Part of a small language model's weights: rotary positions.
MLP neurons of a small language model. Each row is named by its layer, matrix (down: output weights) and neuron, and shows model dimensions 144-271. Each number is 128 + 24 x the weight over its row's rms, rounded and kept within 0 to 255. A neuron's up and down rows have the sign that makes its largest values positive.
Before each neuron's rows, "fires before" lists the tokens most often just after its 100 highest values on Wikipedia text that the model never trained on.

fires before: ", ", "as ", "a", ". "
L9.down272 [108 124 128 134 126  96 149 121 160 148 139 142 162 137 129 111 162  75 121 118 117 131 110  93 112  85 136 139 116 126 109 160 145 125 116 125 152 144 129 115 117 145 134 122 119 136 150 138 151 114  96 129  95 155 138 157 148 158 144 133 141 140 153 122 153 132 143 139 137  93 123 113 120 112 149 116 142 154 139 118 138 127 121 145 133 149 159 151 163 130 148  77 147 163  81  99 120 130  97 143 145 150 187 130 154  95 108  90 126 107 111 116 118 141 156 153  97 137 147  87 158 160 124 161  58 164 149 130]

fires before: "8", "5", "7", "9", "5 ", "3"
L13.down324 [127 125 118 173  97 156 156 144 142 112 147  88 112 120 148 130 151 101 110 119 148 119 144  87 129 116 119  94 106  86 142  99 117 105 154 107 153 131 115 133 167 128 138 104 133 135 114 161 129 132 116 138 131 159 110 145  74 109 170 100 158 127 112 119 119 154 164  96 122 133 106 157 126 125  96 122  85 127 136 135 122  81 136 116 154 129 115  94 152 132 149 151  91 127 150 105 124 164  94 165  98 158 180 105 119 132 146 125 147 111  99 136 138 146 111 154  94 122 127  91  98 156 110 145 115 111 152 157]

fires before: ". ", ", ", "."
L5.down650 [101  91 107 148 130 128 123 105 138 103 116 132 137 152  87 168 149 110 154 115 105 187 138 151 111 144 177 165 151 172  88 155 144 126 110 107 154  99 150 162 128 112 131 103 132 100 137 107 148  71 104 105 177 137 100  95 165 125 112 120  96 140 153 114 104 100 189 152 121 131 106 126 113 106 139 137 117 153 178 116  56 129 121 100 143 150 134 103 133 119 124 134  88 126  77 139  93 127 117 121 163 159 180 142 105 101 138 145 110 136 140 122  90 151 147 133 123 127 139 108 140 152 124 142  92 131 140 137]

fires before: "\n", "\n\n", "6", "0", "9", "7"
L12.down100 [103 107 148 139 149 145 140 110 120 101 146 165 101 156 147 116 124 109  90 143 126 106 133 120 134  99  89 111  95 134  79 139 150 138 124  86 135 123  79 135 170 161 117 105 158 164 114 145 103 117 112 154 149 148 127 167 129 130 152 115 113 116 132 129 100  76 109  97 157  86 142 145 103 141 142 141 142 123 146 141  94  99 113 142 114 115 128 137 163 121 150 185 128 106 131 170 126 128 101 118 115 119 134 124 107  96 154 131 155 113 114 114 137 145 132 143 114  88 124 128 160 115 127 186 136 117  97 126]

fires before: "\n", "\n\n"
L6.down236 [137 107 130 169 118 114 135 125 144 111 143 161 118 111 141 103  74 176 162 142 153  81 150 169 161 140 137 127  91 130 134 113 116 137 157 118  83 140 116 115 142 158 120 125 134 140 115 179 123 146 160 184 123 116 110 176 125  81 143 147 133 102 110 110 109 138 142 137 123 129 133 168 159 190 138 144 101 125 134 115 157 125 114  94 145 141 134 139 135 115 122 139 154 141 101 153 153 118 103 108 109 145 101 177 104 107 144 130 153 129 115 151  75 186 142 129 138 143  98 185 155 135 102 146 125 109  99 136]

fires before: "\n", "\n\n", "0 "
L10.down395 [124 138  97 154 101 146 144 132 122 121 149 134 120  78 159 121 126 127 132 123 114 164 159 145 110 124 109 122 158 132 139 113 113 158 165 168 122 142 154 105 135 119 142 125 109  88  92 103 136  92 161 135 188 153 179 161 137 124 141 101 118 164 103  90 107 171 157 126 125 152  64 117 126 108 145 168 121 142 147 132 132 121 127 136 128 136 159  90 158 126 115  85 102  96 141 145 155 137 125 157 163 143 122 163 125 145 106 147 123 111 124 112 145 133 120 112 128  86 127 150 152 123 125 121 176 148 132 132]

fires before: "0", "1", "0 ", "3", "1 "
L17.down827 [150  91 130 125  96 133 118 136 172 140 151 127 106 121 178 136 122 124 137 100 149 154 146 109 144 110 103 138 158 138  83  53 139 119 149 139 130 153 130  97  90 164 138 137  86 132 136 113 127  97 146 146 124 137 110 181 165  89 118 113 110 128 133 133 100 161 138  96 154 116 135  99 138 111  84 181 117 132  76 109 170  94 102 107 115 157 122 108 137 116 105 140 112 167 129 104 144 134 118 113 185 112  96 139 135 133 112 132 103  99 130 128 140 137 152 114 154  89 117 176 117 128 101 122 145 107 104 123]

fires before: ", ", ". ", ".", "2", "\" "
L9.down799 [148 110 142 175 128  94 120 119 130  71 109 156 138 109 155  95 190  90 123 171 150 130 162  62 151 113 158 144  96 137 131 135 132 185  72 128 108  93 127 111 119 135 138 143 113 138 128 130 138  76 113 149 143  90 124 121 124 152 100 133 142 127 127 115 117 144 102 158 139  96  95 143 138  90 132 135 131 110 152 145 119 131 121 170 143 130 179 104 161 107 143  88 134  96 113 157 125 103 128 120 154  96 124 120 117 137 123 111 127 122 135 115 111 133  95 165 115 117 145 177 143 140 110 147 101 145 116 116]

fires before: ", ", ". ", "."
L10.down781 [139 145  99 118 111 109 123 126 167 109 107 142 160 139  97 122 166  81 140 150 114 115 136 114 124 118 111 136 136 146 123 153 160 137  98 126 157 117 124 136 146 144 110 138 106 126 163 127 150 134 107 125 145 141 116 102 172 115 136 112 111 128 143 123 120 155 153 149 133 106 165 158 139  63 115 118 164 109 138  93 125 150 140 145 150 143 155 178  69 137 126 105 118 140 116  97 143 160 116 115 166 128 135 134 132 130 146 103  93 147 124 130 136 180 119 174 174 135 142 151  90 154  90  91  74 123 167 127]

fires before: ", ", ". ", ".", "'"
L8.down410 [ 87 126 113  98 121  72 132 115  99 109 120 137 140  82  69 136 133 106 155 139 107  91 130 142 126 111 164 140 138 117 101 150 137 154 168 103  93 116 161 153 127  98 137 119 154  94  95 109 136 105  88 143 124 141  87 136 146 149 133 122 115 136 144 118 120 107 142 140 121 147 127 124 117  92 149 157 104 164 136 130  66 142 124 109 143 156 132 132 122 161 131  92 124 114  75 124 152 112 147 137 114 190 151 125 110 109 129 121 111 128  96 138 137 118 118 151 108 131  87 116 117 112 118 132  83 119  96 146]